MLP neurons of a small language model. Each row is named by its layer, matrix (up: input weights) and neuron, and shows model dimensions 0-255. Each number is 128 + 24 x the weight over its row's rms, rounded and kept within 0 to 255. Numbers have three digits each.
After each neuron's rows, "fires on" lists the tokens most often at its 100 highest values on Wikipedia text that the model never trained on.

L4.up1525:115139167135133157105140163126112102157144120176134153132140117107148128110119151121114139109138112144133167153114110101106153143119151147136122155106127098119145156134160128097151109143116119124113093115146089095125159138115106158121102144112121138157076091133135097127126099102138107115159119149121141121096090167048156158095114084127076114076111116094108146074106130142118152056160162117075118132144124125140149084116115115124123146111147117117160162136132157122111147132192143127114137191107091132110155089135081144153174128122176125101105124136131135106110102140142149135129084148161123121125144182130158100102103121109100151104146125134086104111154103139127157164163156162125119104117157128086131116128126124127133124117123136135130126121087161120166087132111160
fires on: " g", " w", " v", " resp", " App", " p"

L4.up1067:107164138125049104146109156104106137115143119122135110124099120178169104108079123120118093131109137142147155097097095148142144085172097144115123158133141134101151107111116121092111060101107123165186143132105141102130164101128161119124128093134129124163130104158091141104123130114135112145151158151159158118141163171110129159130127113178160142143127131139123147135126158140112140143129136139129127136131151152152077110132136156106120120101080148173116100155130116114106095109134134112124213135107127157096091128102110119124148077117102104150114134092063172109128123135139096126161161109154158148143133167132111119102143172138130094117152143135125136081120112143146158110162151151122141104117113158178134138108119093129150105124158124125122119120124153145089158123111123
fires on: " the", "\"", " and", ")", " F"

L4.up1402:107130126166099124132133136144134122152135052156127138151114133159127122093125152164156132113123078157140133114160128084128142119096110108142137136152163124144152155103093156104149131098133140129102136093111133133095188154157152105145122135120098119149091053128130105148118183120146135147169119136114093108139067108108154068102102099105160121125126131115127157090078114130118070130097138110163124117129135116132126091121149126121157128150132132136160134162139099153144120126169119123091135185138140170135119146145125168120117145108152132171146134129130101133136100113116137121117134120121164131151114157133174100101119096199133146117122105142165118140139139093092107133116119142110111126139145120131125114107126111086135105143133095137162102044129105125177145119157154
fires on: ".", " of", "res", "or", "oin", " at"

L4.up700:179133137141106097165099127108126138111111111088125125146120159128132129151138113150131135175139110170147096081152150104116196109079113107086147117138140116125077103130131126141116126125150089118147154161115142129106099168105109143164123119134061179174084117153118133144130138088131077141164129180130087106126118090098116081112133126134137123126137128095112100097108139142142114134130124131144102130109099096155124092118123134111087107140134152133104109145161125084085146130113125101145120140117114131151094141147116123137105153128183078131139143154081104102110088124087121137145141129111121081132139128134124115135138134137101084132045140136127139109166132133133154113116097152122131123105140114124121125111054124129152132135143099145119128108099115151148102120139062
fires on: ",", " and", " of", "'s", "W", "."

L4.up379:162129177131108119145124154149162129118142124162095127122118124134170122181119150113129121169152120134123157122122144124126162072100117125151082084125134083105130166133117128124130099112108121127164125098111142111151125162118118179111103088107162107156136132167145124110130113193112149156146165140123148127056175142094116124119136119132102121092136121112107086125105112123119131105145175161117164131121107116124134107138143119132168096148136131122129140136101168148134125140126117094092114148151118103084138128150098146101173121131152131111127137124103131101131137182119100136153095159130132116146068119086102135121140108114127135097142116159135166131181159127156132129140130139116159102112117143094099160159103162164163166154142114154168175093123147169127060147111130
fires on: "-", " m", " g", " League", "se"

L4.up771:111127136131153124112113167132121136120127084125125127164114163159154132087149121145123139147144179156123146156107116090128099104131079150100104106129111090131091123129153106081122131172139106147098127116135095129106123122133141102155091118167068115167116125162132142120179150114114164148146137139135109117142096156108170175111127140191155090152116092129163102099143109121128140136138113150072102126107127142094117099180143143084136118149128112100139140100137139126129099134120124120130125129149149163094129117138095104189113126145121085125150146136141091136105082143165100119116106121137155088145094160112117128103112132132093136127134131149100131121108090151161131093143126166108160133072061125165093156085112117117158131132145145131113116137098125164180118139108143
fires on: ",", " and", " The", " Act"

L3.up347:114139167142102135118143125139098137112148104137167111160148142086108116097073117153175117121131084111112137147134114153130187077103128108123138139091118074113151146147174107134114160126117098093152100135080120139113121165125169114072109123156154144155098115082146136147149138160107127135157115128157176078129117131082082156087113147145151135159118104095156130121159158130093099104157140166120131144139169110135143111096099127153115168093129119135080127146089139119077111141157113092126153156133091148128137120105119144159124151097150152123160122147120119112120144166152116093097141151126135084114086166136129094143106125174160134168091112108127131133105122136120155137071093133124113107116178128135124107124123100126117099127129138139109147111135132136123148145131123
fires on: "ate", "ed", "age", "ly", "at"

L3.up1054:111116124125129148123116135136099106129128130112117132122131119099098138141099128174116136110118091147175139067125126180133121127118113138109094139140153094154149118126186124120130140130119134121109105127176134137141117156143098130126107126094122111131115110113111120120140141132132076156145111131109121109127123115111093142152121112093154167123175135122111135137067066108157146089125153094133112119107064128107139123149135141138097139111110081111155144192083120134129134185143163149128145101102156104099121107174131128145145098113132117131115102133124083115108142156121154133117038203125180126132102156129113135116100107145141136124124157095068127129142164080092115146147136132142145119100153158102128109106126087113103130111100117123082160130133171108098120116093144
fires on: " As", "s", " imp", "ful"

L3.up217:151118160131143117142127128110150146134140096117136121131117143083161135142139114130111139162115131163170151097124114115140151154094137113121139085113157085129144150121126114120099165128119118112152156121108110142128112195185144165130079150114093133126139136161140170122135141139112116169147070050130108100091138116104127144122146123129105109119119074139124085111106136146166112079136161092081121126109102108118132075150134123137147145134116138118137141155113145113125130138143091138140150139134123103144161086141175112166156152129169161090112117100123097098108113157149136125127102193150135093138086107101128109191101117117120137175133176138126100111149136096140132154131134196119132115107099098115117094146106087127143136150125118119142116113129113151155150144086113
fires on: " (", "ate", "ly", "ely", " from"

L4.up65:131130099098130071151138127124140066112150106132130100153087138114127118109123135078133103179128103153112137165132147113109119120104138123159114130125131140121125141100106148127104077139134132173173128187103159142106110125114115135138107106103136103183084138126154152114112128141122041165128139125110123093107121183093099125123119122152110100166132082089125144145108084090111182127128115116140145109112112111118137141126133171144115133136099122096114123123144140106125143130169103111132115152129125106125122096108160134124114176099129163121133121149154102160117112175122102137146113155127138100103121171144158115116164107106080123161089158149158133179122169136138143146106133141127109133107147167121114133142075151117107193158116099119081107120103135140147115141115098
fires on: " ", "12", "2", " ft", "10", "–"

L4.up916:109133121130082137182128179106063112133124111166145127086124105066147135161118120167137114124155148128199113074143139147135122096135124128132123114150147082137174089146105151123113112137124171099132098087106081130128150149192121170107137110138111096165118066123138130147094145110119135141163116116117147138127133126086119079117138127120114103156146100146125131098157134120085131141111132117149140130145131147088132149111130101120130134112107173197125119064134145124145121135099105146111135175102111124132123122129085110139132104124144135128135120123117138112119152146095167124108124116115134140144118125155165117108094128189140112123091140117106139086172121183109124163144121130124109115116127149103185117101127159161137105147121167140116129103108130104107121154133134
fires on: " ch", "i", " cur", "omin", "iz", "at"

L3.up926:120088134143126148124150142139136107129141124081189120134118164158125155139119128099133124165138154125190119147141077101139142118133119121142169092112201131098105120111164131114129129153118088107159111122135160138141094190141150109136150150100115151166139102151133106090100134144105135117140110097115119113116160155103151103108124108167114131168154069102127092147138133149138103103153121109095149150158121121145135100104125141104120132148116123147122149137084146127140162106151097125107100128148120105130133072105093128143210126118133162099102148138120110120127118146160115131142147130146112130170112144132134105215125128098092140149125155142113092128171114111136142134122128153139161082122157148161096132130113111139138158161139116143166116129078123144171139171099113
fires on: "N", "S", "C", "eb", "T"

L4.up1010:149144114140110135100116127132080104111111097090154111144135108110119115132081111134141126144146130156087124132122133115126192088137179120125136133102096082143189112128120108135116105147130105149115146151133123083078133105137186113168130089137096120140095104156106116133111153133115166174134148143180161122105138124114080122114089133134154139110137128068164125122147134111117129090140154120094112121148107110115125079146125136160156145129126134158088136130150149118108112094172117101110142143138137151115093135160094122181120149133126165169125116140094118123101116158161143147133146085153131187126110154155150120130123116177133114109157127112079110094130139121147145142102119150120106103109131174199147124119147127141109146146148108143161150113100172104160114136119169
fires on: "ed", "ol", " R", " Co", "ly"

L3.up444:110166158119120092184123133156128116127133134128109134134111153124186122109126107144125096171156149108128117103155123116156157133153115112143154082138120130045121150085134140142099132117112134159159147116116166111124106112141101141120119065128114136167153119133098120093071170107093144131144145179156154134117172111106146128094116132136162136173143093108150134140182123161077117104115182085129143129117097107141115117155108083129131154101096128138160114124087111146143150143105113114141114110112129105127110102122169107173133107115131097086141170153114076126132104136105075119128115103139155119191107113134145109126114144133101087143110122138148146136119174105117125115117133108145137120122119112173121099110097130170113108138116125134123083082120130135150135153122104
fires on: "F", "A", "C", "D", "T", "I"

L4.up49:150128094085129107120131122080122121133135115113148120101141107159121142110088083100115144136141183158116161115136088144146122093129136067123126103127109133111135128089118146105115136118102121176133135097120120098083184160103114154116142135088152148149130127148138134147091122110093158142123118131203152130101158129106110111117146153117118151073126127168124126127111155134136096113120195123118120126104109128119127144178138087131107102133105185156159097122142141121145136126145091112162169135131129101109126115113106126117147071131108128126132161122077108148114148143150119099134152187152152149131126135130147132110139149130136097115162125123161080115133125153108152140176157150108105119128088162134178113128102158136185116149140110135097088074097134098108147119099135
fires on: ",", "o", ")", " and"

L4.up114:135170182145108094100110148041132100125131127127119119138134149128141123106130135145143091130139143129096168122115127098137162129112111114113131119134117118116085126164183077124128177147138123116147113120112123089116126089134119149136131123130096145153110130164132140157103115153126169145093142152188115108108095166064164152156115132172141112101127121113150122126096178133129131139168111167122149117133114133160104146192162137116088137139148111164145118121149180125130165140141129125129176150152119138112124091135066168092137149168116131143125132119092110129074139120141135124162132147117099137143111137115150075161096106115133083135156138127149097093127099114165131106115152119142141118128074143110132114123115158152113150151131089119109124099136163159157113149118123
fires on: " D", " Comm", ".", "-", "000", "D"

L4.up637:128126150118086126118125121108139130164120136162134123126141143153150132142094125136176131120139148156183151142117147097138131094073142123142126152110121094125093171114155097118126178164115107096124134089141098116109120154159147129132158123100113135150087138152134156118153140142126122150138118082121118157111109152070113127072121120155125114143184102130166132139133159109144138091143162172105102151147156127088134083136104097120098159130123098144138133114077179187124129138109120133170132129130126115111148086145132104180123092095101149098110145145149121114127135163150093109129110180179128136161102116093102088166103129128128111134131152123089147119125105151146117103124140144121151105117107116155129147136123169166163082124124130121159123105125181138197140136121125
fires on: " is", " was", "),", " due", " sign", " occ"

L3.up874:166132153151151115110137146132142090127126100142113115139123128113156138134076156143135141108139094133117144139131120121159143114118127109163152096104115113147158121140163111109147120151095056107140099121107123136131147131144133147097139151127129085197126071128117104155102120193102113169152130132145154105117093166061100104102103115133089108159126109112132135119144136105087134070176147145093135124131121081115138106145129127137147126155126175159160136155164158107081121127139112138094159130118171162112114092104081137132153142091121119125115134164131162081128117187145126118126100145143109108116151160139145106173105081137106152134086111156128161115103151160157135127143124170102119087115129150115111127131124154139113141112123124156159162105105166137145121151129134
fires on: " m", " w", " ft", " g", " —", "ther"

L4.up1421:137116141141110151145112135161145100131096066121092131111048119118118160115109128150106121129106152133104151143127156114123104153118117070155176064094185104113113195125160137152122129127076138100144170141098119140078120146128106104110137188157143139142126116153109119143134165160115128111156122151129147155110125127091133104146103127142128131125172128168125120108109184113131128075124144140102152097144139122177118129149138168162126172117148105137100123122125121107130143175131097099118160152124126145113145099155125161136117109132139137121132108136125117093136125161103068114103129173133142088153100139103121113143114115122094151173099129158106143126117136125133152106127125141098154097122149158150091099132155126130113137112145120106139141100086174165167136117108106
fires on: ".", " to"

L4.up919:149138102100121158096135158113125119161108150140141136112128109079114129131163122145193109120144146169136137115102095100137120157110138126156170165096133103134149156089132126119090134106154124129145147128072121158108109141170153150130081136089122162103130120171136112094125118117094134156134087120173112165093140109120127142133129134114106124093110125113094158141116175128159140111112126139104114125114126125120080116121120075114096136152142107092149117187123145111123144169132110145126121181163106175132144123128123180116154168085115107162147107115099137141132081128117126136135135133086107118110121101167139131127111100129103099118090152140094146173205132112176113180141142144125107132166152102100111123139123108158122100115110130131131132103132184144170125136099135
fires on: "ing", "s", "ers", "9", "ics"

L4.up115:187093142111131157120115117077118082122118104161121120146127136127186141125099114144128111127109179110143098157109121165160086121106110132129145152123150098106084125149122088086128160170091101123114180124168124140138182146142117146140095153106149143116157100112122126111134122119130100121122126101169152111139126137106130107142150122151076135138160112162154149152125135089123120099135113118070124122140105118093107138166128155110144131123133130112140161158097166101127146125134110136150141171095183127110146098127132146101097097054150149139118124181173096152128154139145098126123125119120122128128153118140078120149113124125092143153153126121118118163085134133100135159134176145148138079115112150122095105114140158173136115133133122111159178152134137116152091170155129
fires on: " th", " T", " En"

L4.up1228:156137139124133146075135117098137111149127135157191126098118132178126133181116112115076091137108080165135126111124148169119091134082173154139137126141154093094108118116109150143153120107124106107117130118128143144163169132159182138119179106073143125143156134128108135107103078143121099161129092116138126131128116112144118105074119147136115135131120117164119084156146142121135123095112148146113093127155087158115114133160128114143154128117122188148143128120123134149113095121127123147122116137158163119145135096122104126108104096122121109132116152159107113137125136166129155111131088127147104112139080157140060162176120097123193126098134122110154112096115095123141075160141130128140139096114135118111149143149121089131167160093136130170147178135104128114114172148139121
fires on: "0", " loc", "ic", "202", "sk", "-"

L3.up1052:186170148116111099124118130130136133123146093116136120131140149165161153147146132120143121177142124131120167109127161087147128139125128125122123127073141117096079163114137112105150148119104109128130153142096138102109068161164149122131107159127119123119154127138108127100101151171149118163147109136146128108117164163120170153137123106149098103140132047131183117107137142107141141084152150112076158132121142143088139135123122131114135142148093121134121101138121142146112118102181083110112180136133148137128161086106135132080141130151108100115112122151137113084097105136146081118139125144158114067172146103115150113175100118165098106153093148163158107121157124132119086145131149149097168110127099164137129129152094096143109146138143141144142096090119139160147129146120097
fires on: " at", " with", " University", "The", "2", "3"

L4.up13:155145151132127109175115127126141140085145107124124130156117152139126143126109119162139149166126111138106099110152129119135197124069092137103118145116133114151109137117132147145147096137125125108206144175138122130123071139111118127183105113119119162154065132160090148136131135102135107148145140147138179100123109141112144154140134111138115111144111135109125120143126139142177096088160145140145117108129136094132121125134128154110103130149129118107120082168181130105106154136146116097135125130137118116107123104120053117122142145125165110134127114137049137134096066135128141134157128154135143111141147138097096120099132136154120084127097109133162070119076147159134126114105108157115116108121130163183144128134099147131138155120150118134130118122106103133111169133127037
fires on: ".", " of", ":", " in", "/", " and"

L3.up776:128145159093123112184109122086142129139159119133097121141109152185128147107124090199116113137147137137143128108148109125125117129104085104109112111129151103113130159128136138143091105127136118132118126141054148124113120112148148132128139081151127144136142121176137116120098130111110131110124150188164131108116088091101165138089110161131159140108090106177117091128126133145118120123131122147145155127165106121155102121162114131154115102140142118146144118137124141167143123167136135134155132144134075092168139147183153141130150142096158091152167129092087092155128103118145113108174131132153114131179122154125137127148091132165141111109143146124136109136095090128105106099112182111136122108136066177162139107118124149101116114132112054138127131146067119120116128147131111
fires on: "F", ".", " York", " Europe", " X", "T"

L4.up278:114161154120122122097136168131075098123117098119154151125144103136162137120123091133130107116132165148153160109133125151120103140111104147091133080145158119107114143082115140125071109129150088114138136111126147170081130129145154127131133160090107117145160126123106139120158113113151145140157071116120151102164109120117166149114122136127152143143127102169116126088134157118152162138156132137099065094106100111123141061144157104125142163126124123087173109130149175128149141187158131076099140141146147119129162139139128140155143092122151093142130110105128088148133102158137082109174106118127100087153084118133103119164100135164113126126130132130124104105123130129118121143113113105116163130103075117170114113096112085112149128117110108137085118101134096175163131139098103
fires on: " a", "==", " |", " ", "0", "|"

L3.up1283:168125126111124122105150163098089138152128097076124159088103122109131136131160095158127128118138114144174095094140157105122095144115132113134134102134179064084097135101144166120098080113101140163143139102146130153118086163165109102131101154126110129122122114136136152114124164106117088103133076151110097110143132093138166097124133144114168144113131123165143093098132130139166037139130122120152084116097100159134112135093121104112100122157104153116134125107149111105110146116117131135147114156128120112151138155167140124125113107140162057154107144139090112115139123128131134154143112180152114131114120136147099112117136122160111138138093129134067088108114126115101124095090131197119145128135108102131135136142117114109115101135111108152146083114135138146093117165144122
fires on: " long", " it", "uel", "ether", " ex", " life"

L4.up1426:140147158130070100083111180130124143134143123150114124125146144159155126129069151128140123185149128141153147118119116071112121113127113157106103134076101103122115144122142095136127132133125113150132119118155089119115094129129148137139121085163099136184099100148119117112147122098120103156154105153125114121123117122057126120103126128162095128134119087061162104091144160121133125130188115161116116139127105114135111114140128107091137145135128114132119126131074147153082152150129135133121132122134074164122142104107104103162138108141150112135183142168084088117103130129139116106146102129158096130152133148115128112125093150164140112121114139141096143131146096145161145135126105158125137121061123137106124125113093119169169099129117145127098147144103189173185098145137143
fires on: "'s", " and", " v", "/", ",", " &"

L4.up628:115150110140098103153114148115127151121102147103151126150128129175162135108137066147105098114125150156148159134101171156110129131127120144125128148118158145105152169069160108143129086124103126127169134105152140119143090122151145126129145096162157135102132142094119137149104129167088124144129151130145141091109131133110136135093118130115160143144090132093147089116117136148140108113155125144125155136137138109148090107144121121144146167110103163125151129115104153075129130113113128123159166098108110150101132117153143081104100050106127181125124106165073089084109128150143157117107053153199131108131155169124155149176098156098129123125165133109156112145098124128124147154117136145140139116132088152121146113126102110097168105142143104127095122140086138150095116148121131
fires on: "ed", "ved", " record", "ues", "ers", "erg"

L3.up1304:132144122140118116185127149135112096100134071099145129176132148132158134108077110153180134135146117139156163150133120125141176174116075049114139133086149105095107161095151135120140106133105105111117160148098146121087120135189139142129103148146141132180113106161095107125143173168077141146137155171152156126115142110070128157138095116152100118116137102098127161145103148124109142112151120136119136112143141110119097137167121134142119136137135085120113106152122118145118123105174099099139145142099094117172121096112104141118154140113146132135125121128106126092106067179166095127151154146164142120152130145115164096154121137128110098131120116125102075161107127129133117106102119146093152104127150136172131116131127160118105126149130100141136099091135128132164115136125125
fires on: ".", "orn", "ass"

L4.up1467:126110149101128112143100130135157118146080097139133146107186131115143138135133108126175143159146110172178134159139142141095157191134116079161113128088121101145078189143137091121103192133097117163114122103146142122090104165130114133142160158112106119145143134117132151157097162183130141135135119128136122155133151096143139093124106111133107135109132117145154150128098160156155128124097120136094127128154177150093132117120145095107140123132126089134104080166088149131146148176117105143125148137135137140120166079128145131142181114081103150105130136130094121118135124144138148114143124195095128108175099116068121117173109143157136093127136112128114125145116101155146099130129100106134136126086102100113128137136151155172124107130132148108115112088134090135155135129112112
fires on: "-", ",", " is", " –", "ts", "),"

L3.up947:128196146140107103159109144080140144106134123121132102136131167165153119111126143154105116160116110147110127107129116123142187107113114131150137151092132130101122163111133100133107160115132101091135133170093122115155110106129151121143133136123116162163099127184103151093093128121125120133129141182159135134119111130075158099093124138145105105140140137097163107136126160139134127094139124185139124128131131127133120127098107148127103131152148078167099132160122101135112137125157112133147115117159092115145158071077124124139164144113129126121149130154067090137051099143146083116161163121164159107135145147090102115132132145144117106164119152133110118179134140148153124129072140095120160109153113154109121130124085155142105147144152095154079092122117143176152138131111101
fires on: "M", "-", "P", "C", "D"

L3.up155:144108130127106119144139145104122097119163105165156128149148137107137114117038111120156114125133141110130133144134145133126139090120119108149136131075111174100100141143138077085163138175145086113159116143138154127120173113122167075101115082126142133137148106129170119107110153143095144106156107108150169133081186165073124109132100116153123124190161095128155154101131132093118188097184148133118143132157151118112142141153144153141101153130139140139111129176111148116094165118168104131097114137144160161082141130140151149150134169129177136146151130156126142136128104131153133105095128147131106142133137131124145098101084147195138114122119130145124087167147130134125139124137165118137128110103120157150131108122144139150110167134098145117146147132138145128150148128151145
fires on: " on", "==", " T", "own", " in", " season"

L3.up1466:170120111092110111174128158064121135127128099133130135112139133129119123138110102103147144116121121137112107118123117128135144113124066176129129101126164121108113129130133137140103129170154089163137149172105150109061148124099123136125141127124121139146143121138128129124157151163109102143104135133141133133124122161090117158133130146148126155100118108150088114098101142101137108127165130136126134126169114135113141179197133149130095107178110168131124066217165144159170128134150108121088097172157149092164131140125108122127105138094099130143118125177137090139127122132144106103129098107108097165126100145125120109133119117146097136132098146129080115146139122107083124125148172091108108109114072149132141129127103194135127180132140102113135173114124163132134110141155128
fires on: " act", "und", " cent", " play", "overn", "ot"

L4.up477:101106168135119131086133112130155129105135120157171119128159135111109135106144085112164128117129135127096155096111125130134100144133169086125097146114095134124131133111115139099133170141157129119166156117115142125176118139184124128131127077122120167126098125136130134121168126121095144125173128109126104138126172119105092173169136135146124123153151119077162086110114174119128154105143146108056100154105144133104110116182137088102119126121148132108148151115124153146104130122165110132122142145103101154107138135112129159131207151150094124101147104149114115121111120132168132147138133183144099077130122188121156132136108150150098142115197160142088065117128149138140111184119097134132140125134155132148127142101118097168143121146120138118119153097126125149120130108094158
fires on: "ite", "ate", "an", " County", "w", "ly"

L4.up1457:106120128136115129136107144140145138087168155133167108146116136168137149113070055128133105133144093102114156127145130102151162113147120084090102121102117068139144134118111119126136112137112066107189183159119164122135113146126161137150133122154120144183112121152088161127130181149112141132137144164162141109105132109146144095095114133180186123154119118048125136132141135152112134105153114151144121101130144138117149100146103155143153129138132106104082136143130135129101150144125138100133135132151121144110112129094066116137157120119138111129124114160114133117113106184160131122101116146158082105164122135120125124154115162161149117122148089124152104108128165140170148165091101141094124122095117144155108138115100156148125113127124108134119160103107127174085147116118129
fires on: " of", " The", "he", "le", "."

L3.up1000:174142149126151126167132135124146140134101116167132147151160144171152123153075152134125142105157141136174132122137112134127139161119136115177193154128101138132127179147129122132145131088136063125121086104156126152153154121105106154110152095111117127099145147089132125170105129133126135102119058064128120156103146095112111105114169159118077147090122127157134152129141141150118107141130162133145131144117125138092165109066125056114114113127153126118127110171068147134111131144132134123117096127137096123157127113110172131114125136123101145082130117155132142115139131138123137141110130167106123125156140133091146127200112099145164128136114135110066147136145124131131103134103112110106169124125168103099125092186138163127121123164125144101158151124142122122122113124102132
fires on: " part", "born", " back"

L3.up1444:175088092119110149140144132142116102134142123142089151139145129114131114126144165140135117142116104141133106102134129114108140124144137118091145165117175111137146122143154132141112101133110107096148103125117112108126144127166114126159055144112089141130108098126150164141123127168143074139134086135099114120146103158080109123128100088082083128074108104082127126103129156127143095117163150106092138112134130133110152128155136135115127155156131154104126122167108115082133106159184114140082135168087133112126136136086097157085121107107160132136090115183135112119118110149138136108170132137112076132114114149158120127139142054116111116111096168143082120147137138128164158123131122158089124121121116174132137085117130154116088150115165099144165135074125122123151100151129158
fires on: " w", "2", "4", " G", "6"

L3.up351:164119099114105115116125152090082139130117118129148157151135137107150120132103134136079098110114111126115094109142133141114137116109170120129121147138172067153160165134121123126166098150122103080128133095112114146119163119144119146156063147130134110131115103105115120093163151163127113125176078088130143136141113129097131134154106083141120152131152096092115128098141108135144097077191132145085097140115105105110138125127111140114147163104144143091143163143141141129107137153165127176090130165131172119133122104103069129165100100098144121143114144166123156103139072137133127119100145108130102109124151155118115083154095102164109119156085121143123123130142167100154133148131111128140114115085180154102159098134160118121147150092128114146132128117150157155131071145132127
fires on: " |\n", " for", " go", " against"

L4.up1488:167123113102140130142136122112121082111156077104141132109138129131117144132106103126101124184147173110143124082123094173118138113097124095082116109143118127096111126127138135160126137124127142196128143151109153118061097129117086127181097132137065186158144151142142120127139137125125143135162134102159120173149142130168123099103119153147146126094127099125177105140153136126140073149126165114114153116144128093115121111130136126102132123111125128151105114102109151135183118105122064103152094112123130122146123129129110131189149106114108083119146102136117105128146108151124101152147111140126183121113057094114099128106142123156149128162105165123123097175135108139118129126153135109131126130095093169131113105153153145171112131144132120132147168121095136140157181141128124
fires on: " and", ",", "en", " who", " the"

L4.up1303:165106092118139136148126158131120109148142106151134138086121110124118145112175103103150121162147124130111173127132094128112109164104073122116147081117123100146165131088143167130094105082146148167131118121116097159132124153133129121104129113086124152135136095174134115129146105117123141155135120142141094139089111093117143102113149150132113123098153124148115118091100150156175147144108139145113112123121091128152111133132199078113096095125145125153124107153101151150134163151134081099124124119163143158133107124132135168141196118097128108131148122104071081114127077125120143106136137097100136090143098084095128135133119143124114115135130193147073042159166086107131140113115158125131115145147118167154116137131145099116112110113122109115152110103119136119138132131128159
fires on: ",", "ing", "9", "6", "or", "ten"

L4.up536:191096138161109113074140142133130124159120113114177141139134146086155158130150130120176112127144160148109166095165161109116120151125117113144164113147132112145101167126136131158144124117119110117080135116112154151085101120135123141117142160131134128164177127089135120178122108153137145100134094132137115145121171127123162109089116144128105143074146101145128147071140141107151112110123156125086107104136104076104108118109140131116123116131122146146101185097117154106119126171113104076106146135134133160117142132173131160119152075140149091126153136136128143072141124146136117118120127147107120076090119111127116102191086096136112147130130131129094151121106118158131134142101148121117163122103155133157083107114153146170109126094113127116146114145099150185176151143115141
fires on: "ing", " to", " At", "ith", "outh"

L4.up527:134139125085156109100117125086144123096149112112127117142102111129148107089159143106123145190132163127136170119080075138118104071162077134083126111132124090094103129120126115105124137132110155133127126137140107149101072177129143129152118086128131135161124138132111160109151118111108112172148151132105096160136102168120117151134145135159140123166111118113155125109210094172144146145111092148108132119117143135147114125142131132113138128099078149131093136104097118150122126143095143121148109158134129136125153148151109103120126117096142120113135140135133117105140088138152070125095085119149156106099095186141131129117136145136117096131117171124144098150109124138154117062149111153174148143105083129163116118121080061117157095133135127133117109121117139176110137122109113
fires on: ",", " The", "\"", " House"

L3.up466:147109155143132113098145160106115115151123125100124152098150135118135157154111124107155124143139096119121105134146162141130151135122115123081185172108149104137103157100174126124127138183148094138133155134148136107099090147155097116163073150096150134154105103169105131126177121142130121163139114104158136110134105132129162131148074132181080127087101128155133126110150141115161138095137143098093117110151117135123103098157115114115139141150129115085175085177116121106139158126174129114140175152143139104163130094169122133134173105111158129136116118119099122155129066157128137133186141153162134106128127146128122104169115126134115118136137133152142063090149139104142129099166149166087154073097114107132124111104118075121129134137121116147123124111148117152117126166110124
fires on: " pr", " Pr", " att", " Christ", " Res", " L"

L3.up1465:132103156077132125132123140143091127090132099181149111120163114120127099131119146116175124127130070124162147137154153132155135115113108138138138116155080100162105130181130148168152153150130131159152122125125131148152112127120140168118137108125097157108094177116140112139162125144130123155115116183097108107105141134147164090143142124133098119148140074115089185149128101146136121172130109140146157126107113152142153153104110157093063137150125083177138142112129062133091129126160141157135110169115157123151146093127157169119136154130121105157095178164128092133103127137121150127153104128102110131129121130141094132138127119168092103150096133088127126085103119165115086100118131105126132114145136102131166156116141148126111121169109170132115148114129113185142117156141133
fires on: " work", " develop", " sub", " start", "stem", "iversity"

L4.up809:124122108156140137114116149141129123127083104090121142137161120070117154097120125136136128147121129172159145128159109086120134113120130055149122089144158121143130163138201111157122143139112113143139113170128136145101090133142145150137121149143117188181114088107095096131120133161137136133158144143163148118128097117083129148140112108151136129094158130122161130095155137087105123129155135118114140113170142086070097119149087158161105160119141092068090125113107139123098166161150105130113123108153110113157117112130110166131150129095137112125169132131123106116133134194136105127120131162120150067124108113112123117156128147142147124168063130134127106085158117120122110120114111144134168088105123145149143112128162109138096132146123130154168107105115128172125126127093096
fires on: ".", " h", " ch", "(", "$"

L4.up1173:126137174131135114143114140140127129083135067147097119118121125118131148106116143163152123148134117154163143126151147104129170122126114086113124117127147080150099140134146150138136123180084121143153161163097110118076078148174150140115144138143141116172148105121126116129119166152115150158154109191134161094092117145096121090124088107121147105120096087100136099099145148113124105141128114120105186126140139079153109128180119184143131141124134072091088108153124133120129147177146099124120126127136131135141124119131134129146152167118154107124119151144131099117076121155131114114121131169107135063139094137147134089128089156182088125179123146146125135128120148105095123157097091139137148117113132122125115131093103128139091148151117093118143122086144108178128128146130107
fires on: ".", "ian", "'"